Part of a small language model's weights: 14 layers, 5286 steps.
MLP neurons of a small language model. Each row is named by its layer, matrix (gate and up: input weights; down: output weights) and neuron, and shows model dimensions 16-207. Each number is 500 + 40 x the weight over its row's rms, rounded and kept within 0 to 999. Numbers have three digits each. A neuron's up and down rows have the sign that makes its largest values positive.
After each neuron's rows, "fires in" lists the words (lower case) most often at its 100 highest values on Wikipedia text that the model never trained on; "fires on" lists the tokens most often at its 100 highest values on Wikipedia text that the model never trained on. A number after a token or word is its count.

L6.gate363:497554503480470563428406473495536428514553503439541521434527429472478517491526522496517421418484516460516485526518449503505567456462506480455546486493402531508479539540471505558479553488515467494446551472553510549491421542513540546435540588514492479451512483514431463458523464472484456537510536446525478489508493473507589509559580460507521510489489441486447464482482518492509451449484473470522431451562393497473524485503527543413487452478503491494560506514503458584484448510504508413441491531484449457552474568538513448519510472569441528486572522474482450511532476530475482467
L6.up363:566479521487508400452523487542528439426558459478456506525477460518494527513540464471509476439535493516497495509531464482449554470474478390488456509414497524502569464491506532583498509410512522491565549603523511474542509533544427517473498546509436472539395521536503507511532433484512520504523523485448481507472491433480456480537487462546496487475475526404504484548478545511468509440536516538463573461501527567458491421458530477514496506526553615516481492530503562436527493504463515467461486488486489540484441532447498512448538481590423511468474461438476531532457467580439434501
L6.down363:515481488475523466457464474462532495438507526469481490488431520475479473476518439541474477550465492456596498496478505505481472526527524470511593495369517478520488508512490540574474465368544474535484556527517513502499508516461410536525476532533422557522461575444431474492478572483502508499535455525540532484495450475502503407434521504454557503479595469423508447598442530437515501499463488511477555487557493500518482517527450513451475590472581566460508510549523488514423498495527485510507478457529481453511501506587517439499531496529520482495517587494452531476518461525496526526
fires in: "took" 21, "take" 9, "taken" 8, "gave" 7, "giving" 6, "causing" 5
fires on: " took" 21, " take" 10, " caus" 9, " taken" 8, " gave" 7, "iving" 6

L11.gate460:532472469603550469497411540509472521433513468558553496424529500477496519483546516551495573482527434454494575521500498507425480569548436552483475501451517517513538470483402556514498565473495543537555486452565508483556506471459467522501485483479587515430428544505521474438555477532463517517570539498522454490488502466584508544464458526491517497496438463487526509538495446503555481528518492456556436465417543410505484531507538445470533486547478436440483567513456476450478438514494468530496431521450512524494461488455533472500518462477573427564556456493500512458444485497561465554
L11.up460:470505516492505473501544557463512556548523541478542442491505421550501477506509508466482540425513468501486564445476579501556423502562419475485456481465518498481477462505541586473431518509486503502517543466521479518565489497547510514516539520572505566492458458504483605598516503564468517436511464510437567495522493413553580516525439492523508474456503502500504494495475501536450433542587515523514501518490537468555444442535465642504545508577578573460421443468512486450534518480561500562558460472516532525526454512544485474509548545508493498498540532518550506505521451473493509508
L11.down460:483472479525522450503525500558495494519444528477533479469570530459513503494469496571594495467537500395486534536515556541472426439482476487478508429507483436491513511529521529452507507459471457484521503465530508490459479508536494513470489453535564501454517428503507531580517528475506564487478477471472505469505607520613496417486497488533567410515454580558481458479535467533511525439490374526517482467543534582520521477530496439451458461551556504528502449510481496455519447495465483483511514511387562493467533579559476547595504547493445484564507515529527437501514504480509534502
fires in: "as" 65
fires on: " as" 62, " As" 5, " h" 5, "as" 4, " w" 4

L11.gate294:489527509515475528531519457516487572497548452512447517586508517438564471483504577524484516509501440500503486497520505551523452564586509456508450606454477500493519496456531498467489435519484467533577497472523542519517444482523495562464544497501468520468502518495503443491520526522470584490455495466511446450487518411433525418532523507470524562508498498459541534499504508559531474529547496501529513507477528492533431447540500520469565524577444478402473489477511463559492546496525566524450413522539474503500531507469529513579484483469472457428561518534421475475504499471476564503
L11.up294:462483527523481424517515516538491485480524527569514525471488507503529512524497481505466483452502505483508449481511581523594554460488502440508536527471504496485507546454476493544540528569485444544541473514478540459495409500445571503538458521512516545484490487598519502451450573492458556533515525487516454427527563519561476539522492515502452502488470442571566530561503576524515446508465448448560505534459553552520426412555527540487535502531454529565562438475419391478523499467452423498502450471526483527555557484477538504549511452514484537547500492474536568467387514524512520509
L11.down294:445505536526529533456489534519513559527484481459524520451513491563574515399557539533495464506463482498513486599524500470505472470510455529453535478505554522504488537528506566470459421348489480538497487439482521502476528540477419452509502462484473586456474503472462512549512488587439512568446511497497518507403473452483511458500457500496415548537507519486457458526498402500509484554519528517424473533502461540551528534499482529477520486549541488530448439508483455480513465516465548569443525466515538519507517482580552518577476440510501539494512560506490453560463561456535452524
fires in: "is" 44, "was" 22, "are" 11
fires on: " is" 43, " was" 22, " are" 11

L11.gate504:471486535525480506513476488525536503486564535483531494530513440480519485510474580470472425538503559527560516524507542384500465493534504530514525471526542513526517545470585469506526469442575529504487517500433520458522469518570504470429472506466414563502490495630436486517482487477531509479480509411523544526556496473459472482456511485524543511441521478456577480484549448545464445442472454514453517462533552508462469455546556471478477500498549463466548515458538505495490517517525457548506514510515509440502476521520529485488466491494483559516459482548518497526405527417527468466
L11.up504:445538495525526495565471519430491454493470509403542517460498542475449486533458540553528534528589491461488562507516554542550449475491514535536596492451507508532510462450445523456453536451490490509495522504491436475548484492490478545499509520449581489503521549544501511536429475433534571512462454554532572505498432598598491420508503542416480479403444523447474511516498451472507458518431497483550553477449479528494509442508485441495461481487557547459519522477484548422518518452492502496498495534503453475532502438495508535463515494456491526501516516528522446503470550513507484504
L11.down504:560472546425523515440564465490574490500576484523444429533500462500518500492465447492497569468421458647501500448561494492481512526426489477503449524555534505516524447504558533463446483553548516564480528517534567532427531504490600503444528492455508536515527538473505556558509511554494564485383538533536474561495515476504487528432516531489526478543470475494492504487503423515526561493476430483459532479497546488586500520535505545517544519477543491466529515457532529517574517478566444496462430529503495487404453474572495426483539478435440482512527591473637490476533466502506569473
fires in: "not" 19, "to" 14, "0" 10, "and" 9, "1" 9, "t" 5
fires on: " not" 20, " to" 14, " 1" 10, " 0" 10, " and" 9, "'t" 5

L8.gate458:489498582521491455457508459534501444459492490537513516503569476522448522454513477497554576522479504617449565509482552519545582474542437506503471498527503522483552522555505512477505484563539455507505529450453522466550428506527464591542575501477505485499486522530567511489487462595380540555454457508531509520483509586537525460567515512535459579586476535474522457491462461468438490494564456504562469532443452541528437495515591520530516508570569481488467547505492497514494454512489456593511585526534519504514484484493502543515523563498519484492492517482533519587500477464494512447
L8.up458:476507504551521517486453533563535554524454520493537366529504480520527558478499518538531524472514582515425553552509529450485567516538460550532495468581442448477573482574486473457509456465524482540541501490498542508451484452521467544493533498531509607504548498454485472528577448513464489540521458511446552463473519538480556451588412463498429537562455462520508497542521490538445458523511538481531477514450433510499473504472512426456516474460492462583515530490490535476514462505581420403498500563542508464510475494464498441454522466536481550481474537469496461551523463483535484521
L8.down458:481445609508521484509492457555516485552495611509484543423528476517509498508549454519449533482495488590493534524478558519486481462535449543570411515494529507504521527509494477526517514543529465560473516523493518499500471472497515582509545489468556495533496516466518557488499428654531516439475444490485547514541515484443533528529496523550487513529498514505550465487481487564548503491558459530529533497421406534533489531510509491441489457492522468472546462519477556426460433534504430594530432515491473478431485500508548426455510526498526495510577515459494499524547472428561488514
fires in: "as" 40, "of" 13, "became" 10, "appointed" 7, "honorary" 4
fires on: " as" 40, " of" 13, " became" 10, " appointed" 7, "ary" 4

L6.gate486:495477477478449458483444523535448429384494448451488494520439465473462601558430552537462476494473497513517561485454537502474454546524516480506451546540533484518488494487487588567496496522577437506503458533476506494519562505522515499536516489507524501464502447513519521604455464420556479472478444431468526475450475522501422548467480470472536592459473457472510475521501472461508561502502531464418544495552505526468515536504433574549404502564454491516507436420525555434519505489449454481463521546539464373487509484537488490510577526469511524461556471544483510469484496468440520519
L6.up486:508515505521510410487505478492555408465466489505453507427434491503454569538500547415537542497401548445445480488540592459523516575459531501517498511592468484503470516495550502431510480439525490570518534487497531524482437537471431500525544517509450466410501477461519566512486485514543487487486505535461581504446502499465486566497558482477531502518458527419550518510532505458470465510523532530549502487549433538425493441499498526509495547507500440520500507428476513476436522486367502572482471442499512455510565430583507470561518493514504597522492484488444518489519467468519556465
L6.down486:458435454481425520529452517515486415472439511528434592514457430502484484549485479436465540481400558518450514475489481418471500501560439512526482553451514483512484479489561441465521569405516426572422559403484514482470569496436478515518475514519506476470512506491474465578498515488527538465457528484461541459485546513521462463545439530520486481452479473489531436433488540498455430536499513469503439531509520504522446484539421513516532492449423535453512464505489431518493490491497435420555478540537518456489489483445529474473477497583421559443490476516601512460477488468453462469
fires in: "can" 32, "must" 10, "to" 9, "may" 9, "ve" 8
fires on: " can" 33, " may" 10, " must" 10, "ve" 8

L8.gate123:467509498475451495491481443500459514429583485527541521512495476518531521546507569483484497491420509354560574544513486483524532522482575488515494539487536528499508563529511449514449443500522490536529489461441488486474536496451543527538564564450528461517608587514558498482523439502538445516570506404474539436520474560558621511481511444409469516519513485474472518514478457517500465522474464534460452497574496492537539462487498540484537535557423473501595496528461470519466546521586489445546502509486498501484480547514457491448480526391535537504548512445458530522444494571431442451
L8.up123:542581516481542490518465511544460487426488519525497525466476510520532472578506568530509489496426521495542602469515479516547508554474564493479491494535497528480434524557472545505444485478497458444516514512497550528528558582544520502469521492447553510470467517480581503475562460512480510524567591464502482460429548543522568451573548579467506516577438453479493498451481416505509507426543461461451442548523546506521438519508485551497546548543457499473597486463468456514443451473520476515459485449493487467599525491514528449444528514476565524490525538559469527576488478502454502456
L8.down123:532507545423499529432478520491509467517490505459557596479499472476480519500515554505522524405498523434581539534583518427473450526504488516504494532487494490546496501479531486475456450415446483467578542568447527524494552491520489510411514516471525507525445557457525517479558533403433561499521488510532543492451526492474547518538463457552533567524385519469526451465496550466424435517536458519565450519511536495429460526549479510514514497451508521554498469492492486464438494481547491547418447530483422530570545482521569501460524478452564524550557606470432484516538460574505556513
fires in: "is" 33, "was" 12, "all" 5
fires on: " is" 33, " was" 12, " All" 10

L4.gate620:495537466459461484517509525493532474462534535497521506464458457423517497475506462499545456535467472497530599493471541472509574483532476510551580515525440467534526455430498430443490585456469468560537495517489541584473478474494511505487485477506509496505467495524501485505440509500520465544509417497537456452511474434461515445510579512462505527466527486490518501419528553483476465480514537474481514438507535464491458496496484526444518458451519536520539464493535413549481468515468408426540519526439441559470511516508580514500467496479457471455484532523544540478519575592486543465
L4.up620:481492492517431522506487508555540502497555513526550505410485541515529515486474377459493498480511466453543525520498511453430497509458482541510543556515509503492587464479510496511508463489467524494567506526489492539535451514532536552558419494520477501442535505523431518454441570506498421430516455504505511463543528426413487546559551510428448507482441488584540483473557497518428496531515502471487515522444450507494467471482504524433509407448505525550589434529544465565442447538523396516511569515460476548478534517495466446479476492451505467479501442460477500454497476552412507522
L4.down620:399534544509527458530518529521563494571492435539512508451515512525520546534560526469478541496401471502474486488536432471501495493526500560477524459479494483429515551447586495550494474503504488566536463524478573490526506505583462537473468524468443516494498483434522486544493522558484492518513546557512545542543528538440535499457567462498470519417438526448495505537518417518402511472485474556483539546471532462479521491499471547438463404413494533546614470531506505453484468508588458492550547505578451510539428473548473453481507511520497487480502462463503497450529499465452561522
fires in: "no" 12, "co" 12, "take" 9, "took" 9, "coast" 5, "takes" 5
fires on: " Co" 25, " co" 22, " No" 12, "o" 10, " take" 10, " took" 9

L9.gate58:442587496511460535493541459495471459557493489486512489458534477480507517452520496444422542522484494497483455541403499558531497538500492440549513500413545366541485490533495510496476545492604470554419535542453376494483536496500534503588422547471498521503457467475496503464521517531485392463485523482488502454535438456481485487485505455562542552512555498495471509464443512491487472508462507440468485537522484541518482502542509560507447553583559500433511540439533509488478529484533451516509619426519526501543598508501595549448406496483529528483465485507476405513488490505504582557
L9.up58:575543571549524545553499487532510530534552509489512486462503562453464495492447503500520518523492495518479537526468492560515504451432452475494534517572428474573514468513521400519458542534497519505401510586533533466450495518509519539549467442517557432572502473524493520538501493477478462534467517438474542557534528546446550485495458419507508475484515516484485501493530504552490451534596487424505420430545428472558518469522481514532545500506527456523437548513551511456589502492478540465530543511421526468489466486535518531552459465486452523406421439550552502534527520507506516491
L9.down58:484537488464520489497521484521474500490532469483467458470502579507537488489527482604492519515397440522455556481472472570522516566488526495490520562495488481515533511593487481475522482448528471521518580534525600509445428493467574554473504490500462517514493459536518464469487536514507495486489478523436463531470474474514551477521518470468513483502536546573493476518538496547504501478528535496555524527456489473548552506468509485454444584489514464524514537467418520472529464495555518446525648479502503509533547499515499487488590468506533469469561540461486502545512460559533543439
fires in: "and" 81, "to" 4
fires on: " and" 79, " to" 4

L2.gate246:493523489511525520436526530554525481505470533527484524444527517459433468508444506510551501534507477568420446427549465491489571460422505530513520556487469479400458473500535569512482523504523509505445537410520483524531526520447485519562498536458536493485483527432559544480527509505517473488499410563487575518542456531468480458490413478493485498525512522471612549477558559524521483532479547453509439470478444529487518502488430424535431415539537447592534505442440501382485463522459498473510473463478495482517496501520501567491540509441508478518555482450537568474480561436528495569
L2.up246:557486561435479453548513543511526463489482541535483545503527528495511555476461509498531465573524452548465425472535447462493391495497497445567521544493447496529474435508479530476484528442533490474446490490513520481536479499508446498526485463489522492495448408462472519435556470483442450498556478521519506535559436527506557436517488493500520556501490463473466603473553484545453453525567490481474490562523539437555458495488522533529549489566488458533506416500510523531523550474514514516526516487520476577507494492475437489449493506517508445499449504633497455492481587540497508487
L2.down246:505521470468522513504415559482537495505481520457505524560512437513422535460505473483457514499443470582487529474442531549464412535543548421507494492461497473522505440510503489465536489469453475485504540526487505624514458495471509489451481430464585478481501511416513520541435503514503442526496484463482460453581519470480527471517521470589548538488574535407531472516448523484506480617452510544483477475522519480556489443477485536508470531468496531521549448488464483493517530553529468457488483381570499457498533482483518542500406499571512520490451510551532466473479494508547442408
fires in: "after" 24, "that" 15, "2016" 5, "year" 5, "to" 5, "subsequently" 4
fires on: " after" 15, " that" 15, "6," 10, "After" 6, " After" 6